From a checkpoint of a small transformer trained on Wikipedia.
Size: 2 heads of 128, 9.18M parameters.
Architecture: rotary positions, biases.
Training: a variant of Adam for these matrices, 555M tokens.
MLP neurons of a small language model. Each row is named by its layer, matrix (up: input weights) and neuron, and shows model dimensions 144-239. Each number is 500 + 25 x the weight over its row's rms, rounded and kept within 0 to 999. Numbers have three digits each.
After each neuron's rows, "fires after" lists the tokens most often just before its 100 highest values on Wikipedia text that the model never trained on.

L5.up191:520477453512473480538523512480479439498466488467500504519466476498494528494488565503470487526514471488448498453535525543519461511521478493499466507518478499503424465528485488517500513512483459492489469520503503526493465476504547471524487500501477480497520507477512444516478459488502520515
fires after: " the", " N", "The", ".", " f", " S"

L2.up614:510476483475508493507542502459499502478485504541529512457516488533426483503492512490511492464524497490519453451492554498520490460532504530479527485486499564519516473527466533530514512453486524505514547512487459491484449504522488503478503518483468485600512500519511504469518483471490485510
fires after: "\n", "\n\n"

L3.up501:504497487497496474509473498497520523472479467475502489486488524501488506473505503462470518529487480456486515531470517546503494505479507513484546539516440515520490513491475557488503483508506501515509523504505500542548513475500526467512494521443512515495514457519490525523485511495515508524
fires after: " ", "im", "e", " th", "qu"

L6.up745:482485495505474517524512492528511522514514494500541557488495496504487528493485478511510522525471478471483452483506551478529511490507504489545481497491504512466499509481474528530519493531463488511477503458489524529546483499526513515514468494471554536495456464495515484504493457466493547487
fires after: "0", " st", " C", " St", " T", " c"

L3.up9:478507469522516486520509518493476517516500472526566544451494543510509484503522484548470500476499491488460505479488532515532507519515470500513483507505493505507506540522498463520472506488441483522529518515475469477503464489474499498519529497515475470479521527517528523542470498500484526464
fires after: " T", " v", " l", " go", " t", " w"

L7.up171:510480526486490476524481519505493526531469517507543485524541503435508561506491500513520486515523503490495524499520505537498443486538456501501451493530504485508477468542508525523514484493484521517500475494510518514499487476524498532540516475481479548558517522485514518497515486485488501491
fires after: " G", " g", " N", " appro", "m"

L3.up398:509508505502554526528482492537534503502508486501525487486491478488485479515538486502487506507504468533450479524504476469496521503503499478529515512495512513500491540459507493525465493533492517532457519489475452489481489516518474515504489514473477492506463450494475538531516500493482507493
fires after: " |", "iv", " dist", " Flor", " stud", " compet"

L5.up347:481511450521457476494502519491506495526462506500528508498450505508462527476485496484490482521511514490481499483484523508475500542544496488536532543492483537485471540511483539462494492454523461494503509493496510540497508461482504562483491480439470508499512474490498517446460501514512518486
fires after: "im", "am"

L3.up369:536502494457511503513528501505507498508520489504479485489437462491518495457531527497520486508500479450492506536495454522519507495513476494491521472519494529500462495491447520513489425514494465493512505509549475500451535525473508505451511493471521499485506483510518479538484508517505476499
fires after: " ", " e", "ecut"

L6.up710:485482511518459500467538501494534487499509503535536568503501498453484447520505507530508510496496491497510494462440437517531507510492532481535508506532478527510514555487538512493541516480492486515517526474495538531496491506544519486506469537512502535486532518474534516500505449444481515545
fires after: " C", " T", " l", " t", " c", " I"

L5.up70:536502522444482501482510499492498530474484470507515478533443489496514537481553482492500486512504501520501473494480527537472445498477477473532491500517432495465507494529510499487514493526512498538488522508511509518489503529481504488527514491484557525500518473496503515500494511463460474477
fires after: " the", " pr", "E", " an", " The", " E"

L4.up178:506518486521471500499536525461464489474509500494520516446465522531471491508515508510547436528535515532487494535481481526513475540499497478506542517526452465468484472517480513470582499442494493521546500487495521500471536477503499508483494505473503529516507540492521511481506500454515456504
fires after: " N", "n", "an", " n", "on"

L6.up137:499503516494471511510478548525491476514460473550544529522486474523524507504513499492503515488485490509485508487488486532523510453475500540508499471508477513520507519552470499503502500479479476455437531502495512510516541547497502489431493536467480506522466454505449529519469514467484509495
fires after: "st", " St", " st", "iet", "ig", "og"

L2.up586:515500507535475528512465519546514508501526521490471512500520522506501482503504506502523521535509513502518501467550517537503484514477524478510518502517481517511441502523467512502510479473473464495455515529468507464511491495508512482528489512511543512474478507538478479530530533506444463519
fires after: " H", " B", " r", " R", " T"

L5.up288:469484511514505495493473499524435455524473471459541474508448527503492525466522487490523487515518499523508523474478475488470511512531495474500496486560513508537478466531500504487485511485497518521521512495498506471483520512480447516469516528503539520498493513466453468540483435515501510440
fires after: " University", ",", "I", " |", " ("

L5.up254:546520517479485511530497483489581508491490509493490528470483522492461531443464481533512503466471514461493545522497463502500487473516491495528468546524530504535448519496468537503580489505472477460472488492467563526500473503533500524482543490461489492518525486508498515487519473524499544482
fires after: "\n", ")", ";"

L7.up40:501511466492519518474496491509512496521476470493503527523514528527490479512483453502498505512497461510517519469512503539488516450464517500520470501512493469512496487516515502502503494487471518477476487520499490511478509529495512506502528455496501418541515537522503534481471507512482484531
fires after: " f", "f", "az", "b"

L5.up129:488478459513511479499532526456463496506472463457513510456500514498498515507479476505492463496502480486496502451498523469507443518480504482527477521557481496493488513521492486513496527491506492503448479519509532505518541518487471520488518547445495467482474488493469494510472459508518516469
fires after: " the", " is", ",", " was", " comm", " as"

L4.up702:497496516517458499471542483510539532486467499529508527525457485518506497476500443474502493530504482441450452469517541522488473459497528521493464485518510513480469505463519498517511497492440482518514543555521507504479481500475506511507472503513498478502485529464498499535522445457496462499
fires after: " h", " o", " G", " O", " De", " be"

L5.up182:507541529507515511464505503535498509504510479461564508484492519506517473473478571496500511474505470480460462501489529496508534509509490523517526519501485472443487481506522495495542482526497478492486496489500526504521481483498514538551472516494526454512513475477509520467532486479492483474
fires after: " K", " G", "r", "im", "om", " Sc"

L3.up431:492488491469555542514494498497550483490488476574541537468515538474507506485501538534496503488476500520479485519484475536505481494472508511530495499520499545504494546499510464511520511444501509457481502499487484479491500426514476530535476490463508516551520494497495551533544472459486528508
fires after: " (", "==", "\n\n", " |", "\n", "-"

L3.up396:495499494480531456546478519478481558534498502519476509497467518518453489476497509466483527552533497493484483469484464511512521459498518500509505511489488500530486511504486554478470506575496552504481535498492503528523488505529450455535482498481521508498500475509442508491491479501505555509
fires after: " United", "2", "er", " requ", " Wh", "ones"

L5.up489:508526496478466510484487481482486500476502427479486507478496578469480540509505539502493512485480488536495489463492527495489541508460513503492478514530500477491490480517494439522488514482472502496511510481491538498550480499483496527490519500478488478461508481493498485514480460493485506555
fires after: " S", " K", " Ab", " T", " Arch", " D"

L3.up321:500482445480520521488507482504501514497473468518491457473512524525482466459497524481493462519510443499519541489502526533558487432554502461481507540514457524514531549507519489531517516492477482470512504512484512479499507468489501517495488533500482512501503469469458532472544510486493516568
fires after: "\n\n", " (", "\n", " \"", "==="

L6.up348:531480491504465478528467527497484453446521492496561501487497496439563532496527526474508485498508483510508457515499455530482438509509482479499492516512548512532537512501489459531536490471483527507519521521521488490467457465484488495511511480487547471542497495501418505505535495480484504511
fires after: " re", " r", " dist", " c", " d"

L4.up242:500556470496529490482490515512491492481490440483516499497480543458468508500474477522493471513524464505470492516521499454531512488484502473539497519491514494462541509475512514538497452456506533503495500502475535516510533492523487528517493542525556464486503497500519542508502508512491511485
fires after: " New", "om", "ov", " com", "im", " Dav"

L2.up582:489492460519555518557517493537519496537481512494519501469516492515493493479525554479524513452464543480502468419499492473527497446471470520539513473481487501510512518495495504508480513542485546522478488487432515473499484505513488479499488490464517464506453493533490503516495511527467507497
fires after: " cl", "cc", "1", " L", " reg", " re"

L6.up531:505536483510508525505505517495489499511484437486532500480460520526527453529552463478537467503499519507493502502492435568484466517484481481524515518502509506503502548486505505485533522451456462533510507487506546510527505508460499473481486487482487513488512445510500521505516511500497525497
fires after: " C", " c", " com", " p", " St", "y"

L5.up330:520480502497452493488554546533508480473477530498500491445482486494454493451528517490512481515488459447471467501484525564509511491536476479501510538529503521488470523509496544496512476525467484505478482526535589484468466493489481512463496516485526482509479508470467489494522509492508517526
fires after: " ", " ("

L6.up413:499479473488539518480503506505444546471450487533474518504480511529484530524490490492493521505516466503506496526503516549490445509522499505538524531498448511480486463498493481482444539499498477502541511525485489541522499522531499570546482544538518515483519485482434533569476496506491487461
fires after: " H", " I", " P", "E", " She"

L4.up732:492492531479480534520504441491495493498482474540483540501519510500514522502507516523524507460539537516461498529533526540507472508494440486504498482476495471469520501515487500521515489485479510520494482528511491473468478483521479500497540499496498524498488515524493468466550495536477546514
fires after: " R", "il", "l", " E", " L", " An"

L4.up559:542510469508523521501493536494476507519506491512525535473499532490484547510482554494480501501547517503488504523550498510473474479507528518549506496504461512502494525509460515498504526462454506487515485552492465524483479515493468520473473503461503492529512490474479528487513477513484465460
fires after: "re", "ec", "im", "anc", " dec", "om"

L4.up34:448522470507471524522503497532494458535436450514532495489488527493455507481505493538529487524509515492479520499478525503472449474504459504513486479504489510469523476524486491497490493501489533486518516495479524515503513499492492484527538510474480497499508459502522501507456530487507495468
fires after: " N", "n", "m", " M", "ron", "ong"

L4.up577:484534468505489506497486468479499481513475499482517512488487521517485470509513521558487471526484458492502479479494506543473435482535478505509482482512465473480477486497470450492494513493488510519527495508545482484502473459495503528533479514487505530513511490462510515501525519487471487509
fires after: " O", "a", "l", "ro", " h", "n"

L4.up440:492509477500486485546470471547520461518514530562507507509554470487529469500500486518502497460488475486486506461518513499512554471509460484523505480527514520482500518505451550515499464522512531526444479515481488466533492473568509464554512479516488480472460529518505542501544447503465532500
fires after: " Mar", "ar", "im", " Ch", "ig", "ap"

L2.up604:510502483517511471492577499513509536538508491504497539470504490517532478514490532490493501481469499507527459499542488537551504504474494526503532530509518507476508501513515524520516502546472564517513500484487505497508467522541488518498504529539517469500486467502512466484454528494462513476
fires after: "1", " Rep"

L6.up706:465510496493508552503511525515477488487492519511499484499457480461514512496491523493519470539522514489491498509491441546466456471523539495492499496511505522467506555498495502494509467509493500557483557520500482469504525496495533500518468497439517537469542498490466488497447513500500483517
fires after: " re", " c", " g", "-", " com"

L4.up609:500515497515492513517472468501512496479507510486526514460530490525472531418516462552495482457501518521478523472475485505493485470536458522507483536548506485523473510505455508500526440509479452494482531462457521497542489482489475550543518531472520562537503493473472459493513504550494477478
fires after: ")", "W", ";", " Se", "ae", " se"

L7.up536:519504514509478464518524534489503544472498471428544522491475507468476492488529483551492480503526490467536424489537493509522514453499480511490490524520501502451500447511511489496474502471508514543507552536503545506512471535513534504505515479511529549512514486489512556489499502468525483496
fires after: " C", " pr", " D", " c", " cl", " l"

L5.up359:480480488505493495489509542500506424465505507490500516550543542481450491515505526490505461468512442486510516492503446483527463528500459513516528525482477500482521482523465500526552517532472474499509504486524508492486528520457519469535521495510480550524505525499525489479488538534491483519
fires after: "r", "m", "pl", "n", "p", "h"

L3.up196:520502511468468514579531496539527554494507503523519532454484508420483463472542509524491503469531454508472463535493495515481554461508504514530498494504440488530503537508532539499468519497504549505528490527496486488533488508515491491522486577526516555509500514488482539532501495475485481478
fires after: ",", "er", "w", "D", " D", " W"

L3.up728:496475470497491457476552527521505528503498493478489574499493474514479489489498528507477493497485433498518467517528564503536488495519479507492488541494488504505468497503485523489502452492483486522538529490539518475510464520522511486524493520491556498521484472472503530505480511500500509479
fires after: "1", " h", " Col", " col", " cons"

L6.up143:524494516481497503506488474514488503488490489457514504451544476472511521500487541503560476505508500523512469447520492527513469495477446489493511473478504477467517476491500509499511501514464486512505485531454535511507510498566471513509453512524538483485487475474533496515545544533458522494
fires after: " the", "2", " ne", "w", " his"

L7.up105:537461464482491502490492503510510481500463513475514475486490473489463470512507505515480501531513480539535494476455520523549499475507537515577520506503494498507512507490495514518517494451480510492505542547476494515517474489484489522550498530505520509505462452481527537522540498486495525509
fires after: " B", " C", " F", " P", " E", " G"

L6.up361:494476492511543479512501538513502478528498502457515523524489547497506507516500485539474482514536492479502519478469492495490450494557509484505519538509475486449478412506430479524506494483493471537517518526537524500479519522509494467505470510501465535509494476508488549526465509478482478466
fires after: "l", "h", "c", "'", "ro", "ot"

L7.up384:500511493434521497512497511477483460490465505472505519515478495483523489498556555510444467522509496485511452504477505484520517494446476505526510510547509515501509481485541494503496515478499553452515523518523508529521481507506483498518505522533529494505491495514453501524505476555476528507
fires after: " D", " W", "f", ",", "d"

L6.up452:476488480523477490474468495508498494487481474511560526485497507472514510479481499463523532470534494508511488514443460489500495516490520489522491530527482480521540520509522510516522489450486505532507538475500498485496518471513487496517467532476520456547494528463508517489524501507521489454
fires after: " ", " ad", " |", "-", " ("

L6.up99:501526526543487510503544512490502536542485539507525525522475504463509500493493503466497481527464481468509475484468536503512406514515531488552512506527506474525499514533490514534490474503472480551503548495504496539491505507536507510493464491469526488464522534460487508493489464471491541551
fires after: " C", " c", " rec", " sc", " g", "c"

L7.up279:512525477470516512508521545523510493474477529436499508488503479503535494451514551490514490464497504509502505467496514499487476481492501471487484492512521508521493457489522474521491449512524546495489510516494517507463477479491495497484510544495489505493504533515505443517490471480520507501
fires after: ":", " R", " f", " F", " N", " e"

L6.up694:489540517475489522499486521521518493523504502510488512553492520501460448511485497505472501557545453528520475451506508518498488456524509498522510514534463505509464541484519492514531502504473474533505493526487512521517526510512492477502486504501472448490452468529485531512471489483487521503
fires after: "az", "b", " B", " Ab", "c", " Sc"

L7.up352:479534488486495507503528505514488515514463472482478519472462467476499485521536469510449455519546519449507541422506573494493501531489520494524506495503519480504470476479518495504499478494501519484492488552528506483515452482507504479489511505548514488494482527536487517524470473499470498501
fires after: " l", " m", " L", " ch", " p", " ph"

L2.up389:499550453487460501489506510516481520482499504512501500497488530498501463488509520492528441505519487502506525468516463530526514526495480493509488510493503506527492485506438436494515467534494515465521507530500499509495480477506469523478542516524463508506494482513460480518495526509443485517
fires after: " r", " t", " comp", " pl"

L2.up26:504505510506456430506498499464546495499476448508536509500487550548505464496512483539473515471503514534530482546471477536500465502480523530482480466505499505534532479501525532526464516480476482479492492511513464500523425509472517546529504497485490492539545544464492522500467479492503508494
fires after: " t", " bre", " T", "e", " Sw", " Y"

L2.up637:461519485484513480500503559511505470506498478462515496508532507472467524500480565489522507452481502533508493487480477506513454480497533469499492511524486503527528536514474500510534481526469506468467520485422506522493530501465479541485488510479458501514527512546497494455514521508498503475
fires after: " tr", " w", " att", " r", " v", " appear"

L4.up284:507528490487486520513529554517493510523516505507505504517526487491473487455540454499495519477479483487509510493499453498507529497472523523481496466473516495470459490490489500526512503498476529502492465515553489505511451490532476527454490510454494498529439489532470517509466519474490514537
fires after: " st", " St", "per", "est", "osp", "at"

L7.up395:506504511514480474512463515493561492490483490499478468458516552520491460527525487446522495557501493523506496488514486545546549482521485538508456520540499506524502516489518471497477484448505522446478506491486512542468533472470508482486518493520548483506487469476528499539505495487494508494
fires after: "R", "F", "°", " F", " r", " B"

L7.up108:500503528471457467482555493538473546522505490508493498501468494492502532482526448520526445521526483477509515499508521495470494477506515496542517535516472508499506483520464532510503504494486512548497505466534508503520420500533489520467515507499494514486506482443489467479473499497508514494
fires after: " H", " C", " G", " c", " h", " s"

L5.up517:472523454459477491493555504485535514505485476510514504489472506500466510501503529501506489548541523516468492418458492519499505517516479493506495485489505468534526495499489501507542504475504500543497495449528514486533479454507481484542516483520499499501529472472493490494475450470470481487
fires after: " Al", " L", " N", " l", " B", " P"

L7.up531:505512492510504485529480498559528480430483494473505481516484516528474500506511475517515486505514486532535526434493471527497498496509502482496510510464435497464487507464487478488529490465508486466498520518516526483496496495501486506537486482475565505500553482463518522553495517454470485507
fires after: " B", " Ab", "B", " b", " H"

L4.up634:494478482469492477527513481502492503500473514446518513465518478520511516500480543566495515500497489500479488495477552549514483470523523505477510585541528523508514479505491504476503504542511490519465510561496540531491485514559514517538489492503482476480509534504514492504506504462492509537
fires after: "A", " A", "a", "ra", " a", " s"

L5.up421:496493533493513502479483522513490491514479522517495514497509482502488512475526505500488552538484494494487516479511486491478504502547440515511527540492443519467516509529431489519546487522490499528508534503461552460525506522504531462494479476510561514502485494494494506465506528543460461434
fires after: "h", "l", "ur", "r", " El", "il"

L6.up510:480500477516482451488508523487456565467452528463503484507538495456502523515478477505459482522497465516468466455538529491473483499496528490533470478544505523472526477477496482473481476501484466516475518545496476521495505520530536511548480485508504514485483510483466547558483491495470505534
fires after: " o", " C", " c", " O", " wh"

L7.up52:446499524499527452523487483533470551487509500509465528509505462464527505504501434532544504481541503503452462498511527548493526520538466468507521512497491522518502457517472504503450478503472527540498518496472492484512475513548514502503521503535495534472463441488453497518451478529457515554
fires after: " F", " L", "e", "a", "re", "ro"

L3.up650:481518471505505441523490494449532527498470504477524509484510505483464510481520561458502509483463508506476474497508529482512508534493482534520483497496473466520534529531513509522472471528498557465467505504500492539496543487491479553510508526484487495506478473478482503488458465502496480494
fires after: ".", " the", " was", " I"

L5.up81:520502440517524460499485534529491513489479515503526528481506473473502524487492495505563515464458512503521532478484504485525481526511460498501501504485480549517460490509440514523486469478488514470471511493481542526471517493508493549447503517490500494509526464520471541501450520474461512512
fires after: "g", "ig", " St", " Leg", " tr", " att"

L4.up401:494489492456500519475469506509474477525513496476527516512504498520499493491469495499508473474498513458478485470485537496500528488502466529504499504513488486472505509529503457527496481515492520515519488494529480543544497508510466486513523510482508471544506486454503549516490494493475561511
fires after: "ar", "ol", "im", "or", "3", "4"

L5.up513:485491498502497437507498492540526498486466518512511506518518475480478483509491551494500519475478511498507467507451534537550474502486482478515511487516495498544512448484517489507501454456496536543544562496496459467522496465523540523507549511446505467506472524493495513518525489505466523454
fires after: " D", "y", " Bl", "Y", "ail", "d"

L5.up649:476476502534528532489516543501507524534421476525482502466487516495445480506495506531498539500489467476468463427514471572474510481495465517503524572534488508511463499474477507516508475522456486497530576483517487515533471507521494498528495535512519488514442478491481461493517483533484561481
fires after: "1", ",", "er", " I", " L"

L7.up456:518489524495457502454507518483500474532467505477501501485496505454478508470494521503539490509508502498483492496534497522511524468541464472500510520486507477495520485525475483513530495457498506489524491488494486516512530460485498497540504477530509541509510497532510524528501501491520501505
fires after: " N", "\n", " G", " D", " v"

L7.up365:522536452500553502498455507491554485470499502547491484448522468490492473499500472516512492535476524511437478482502481494479533526569553510521503538502486493508522456499482530496535482479443465507540554482534519529469554508509525469514492482487494490480519508498487526494460478513475551489
fires after: "a", "ed", "b", "de", "l", "d"

L4.up504:463509517491517500526479496537504503491534535496554536530504526515488489484500498488514505443503494473520517469506498476525533468479476501524504527488502493479475536530482524515510457505512565545487517500483490478492513496469520459495503543500542501517477503486516551565489468500459543543
fires after: "im", " num", "ig", "ar", "u", " J"

L6.up109:471498492514485481497516493481536512491488482527455557508522515451519468523507490497473515489516443513506447475487517525519466514509447482510499508550475480519490509476502537503521511530488498505488510476502503488454519490523514484512503480487563530496525477496471520529489468513502494509
fires after: " B", " H", " C", " h"

L5.up50:508499473520459521527499488516488480505492469484525479472468514490480480502513501512538475525544514513440506500498535513531485469473499483502485521483462456507484509539440481500504507523489503517534487465530506500509482459523544512542508507508509508494480506495562502543479535475474491504
fires after: " N", " R", " n", " ", "N", " In"

L4.up167:458504466452504448487489474504460504529473513521526473461564494535495513483537537497520435464510473482492527498513477520545453522490470485499499493500495545442518459454474475503522498531510525464524492515478560523512483469465474483491482491509522482473474492529499478535513526524474531479
fires after: " w", "w", " Wh", " N", " ne", " e"

L4.up119:479525485446478466501507526518507523525454498490511543527478514490485485499544496504493493511517525487484446507484509511532492504505473498519516470478531485489524484486493473508478495495495530500484529500525487512468474448490517490513493521524505529487510513485476508545475491525470504469
fires after: " W", " L", "W", " E", " l", " D"

L6.up368:513498483534537503470508504470511475466506482465531506512468548512508477520500469500521469512536491471526486468544446483510464505551520505539543522535497493539462489482494458530502518522483466495471519493542513558487574529470499516506486493480480490482538496478465536501485485486511495527
fires after: " C", " Mag", " sc", " G", " cap", " c"

L6.up762:526529532471483508505492494467514449545511512509497479514485518484520455462554464501508522520517496517498471512521489510526498489569489509553553500502509504480473449505526461508515480509521502487505498496516545552511499521537503498489486481458537497473497537502525574495507487493472490537
fires after: " C", " c", "at", " E", "c", " con"

L4.up209:478510455458567448533535500499535498523523507507520511489527524500494499487505493509513534524463489501489454504523481501528533484478493484499560524482502479479506484493474507486542522514520459533516526514504542523500496522512505496496515511524546483493477496512473506498488473492458527491
fires after: " B", " J", "d", " D", "b", " b"

L7.up42:474538536474517471493509520508522458519517494454487521496521568542483544495529535513480499475494522487493435534468503548474512479484532554514490484494498461495467480520452511521519508507479521480457506513527459514466457515498514515522505527490480505542515516480470503523454486499478474524
fires after: " V", " p", " f", " b", " ad"

L5.up520:504505499515532473538499529513507502475487496532491524518451477517509480534515514512508501549516498470469525492496506500480490520481435522532469491495492552465468521508508483499521480507505539483527491510486513531493535477511493504533492542501516502492519522462466523553468539496484483468
fires after: "r", "pl", "p", "n", "m"

L6.up750:504489439497440487503515492547431502459523470495491546500506533470507515494498453497505475520504429530543452499513538521513524497509481440521519509501487489479508498502501501511533524517477516529502529495482505548462486503502479487479437503535495505491543495520486533489489496511494491489
fires after: " C", " c", " h", " H", "c", " w"

L6.up219:509485533484425524481481503476486516496498476509512467453449527482519555519503544490545499494473520490513497483491516532468484467510479487514526495508523493508508490531495496527493512470489509510542526493563500503509499465499520554494487486478536480482502469488515468544505465511504493469
fires after: " ", " (", "P", " L", " \""

L5.up124:480456464477446516475543489559485488470488487511504515488495485484493454510476510506564502488471503505508475485520522535480432524464492512509466512493487543494545451492457511506545533498517558482470505534528498519507504480516485513509490495504505512511530513474511471512538495533503527537
fires after: "\n", " s", " L", " S", " R"

L5.up576:469527476496484504518536503480510519510514482504487532481458539484484519497486540518475483517521457501504451473467474532480493552508521495516509512472484471463518492485519495551536537505459469484551549503506484555511491472509504500527528489485546476525499465500499460497512494478524542512
fires after: " Al", " H", " B", " al", " T", " S"

L6.up726:518528487502520486537517487518503521463514505547540559499507540479502547508513517496514438476507508504487448491507496532485456495523488500530534542503452507483482475521481495533496520490459520527489515521536463491485473475507478535506481512519481492517533495449501528518512486470468487469
fires after: " C", " c", " cl", " P", " ph", "ur"

L6.up691:497517484494493484507485519503469427496515484487522513482469530521487503474512505494527471477488472553478485474505526530512533500517543533519543485483432494521508472546477537534476501510503531453463516482521526501499516497464519514495480503487541502512470495475497545530482486452488518515
fires after: " st", "st", " b", " d", " B", " St"

L5.up547:493522503495512508496512557511518461470495455523523522486460494487468500510466493493503482550539463533465560514465467508481499497518504514507516483520479519481533501534509503487553533471484486527520509500481529485545528503471487492538512468532537503460521498432499492486480529458511478501
fires after: " N", "im", "m", " Al", "r", "el"

L7.up272:505470482469456510571508508521477538487468505508500534514471483483443494495486454570515486523520443525497495488532508537460478464494493500519487466521473501510492472526482486510499497493515534534533488522555509542529469481549491500537481502536494500506523486482488538551488502488475494525
fires after: " P", "b", " M", " H", " Sp"

L7.up217:501504509483487461479481495492469455500493476450521528505461511471508506508495501506506462539516463508486524491537542520479468504504554519517513511489482508500505478552507525467525496476501490519505545480514512533483492509528488541508505501481525510479488512473491545497503513489503492472
fires after: "-", " G", " g", "yn"

L3.up320:487468499497496532564518483509528534527511497532506478459502531527495545475506534487534502475454501540513508501476513512525461471465475486494534544497496533503466515534474478489478505507487520448487503478517499520509488479507498490494502544486560536557493455518457464520504504506486511486
fires after: " (", "\n", "\n\n", "-", " \"", "=="

L5.up79:481487515488472480504536469518492516460502519520502518500491499458497470471484516501472499562557504510515484486494516494492472464541486496513502516541492497487446512473492493490521458504489516510520505517519529521491496513480488530493500500531553525479495476490483498518508489505465489468
fires after: " Al", " B", " al", "C", " E", "E"

L7.up670:507485468466462506466541493484469471456485471494525507482449486520509488497493527498523485492516496489503503508504478511514501518566499490540480517494502560535530443504503494514526498503474476465522542517510443521480474480499471543470494510450461488531519528474495532512526459491510516530
fires after: " Re", " re", "om", " De", " d"

L6.up687:507519505488510476484542486527497512457489476492531549490557518453496477486481541483537489493499530462464537478490513512492451507499513503524492487503518509483502462540538468513485473481504529478508537518468457474491469498493522528534545485502508512519526487529499510487494480483460534510
fires after: " D", " C", " d", " re", "D", "d"

L4.up479:543483471452475520482543515514490519482493487536511501414498489525459527456497545487504500522475500494452514475494541496512489467519503483486507524502483528524535500541539562522509509498503551507485465525488508477480485491523477520508476512539483497526466510496437497495523477469500481506
fires after: " one", "\n", " N"

L5.up405:530528456485497530507480509506521503491459468465505485436491510473438470516539519471513524525463460478458492521502535526518480492488499483515536520510447505546505522527488514495500538514488554496479529491512519487481511485531475506514513493496475477506497513504507455464517500447496525549
fires after: "\n", "\n\n", " such", " success"

L6.up251:486477453484481486527515460509459538500492480541513508482455486478472527475509480514532522531512535479540471498503513508488458466505510518521479493546515497497473561501486516549490501478469504476507517523501483522500511493497498515501469486469490485488492509499448559499479436488501499473
fires after: " c", " C", "c", "C", "oc", "ic"

L3.up171:486516487505521516517462530514456478501501483510525480482489519494508493459530500473522496509515487510492469491533487496514501477477492499524540498505500504520500494508508491506494479466486476498480496473506497520467514492482499553455485504468506513492492430480522489542525494494501528483
fires after: " (", " \"", "T", "5", "3"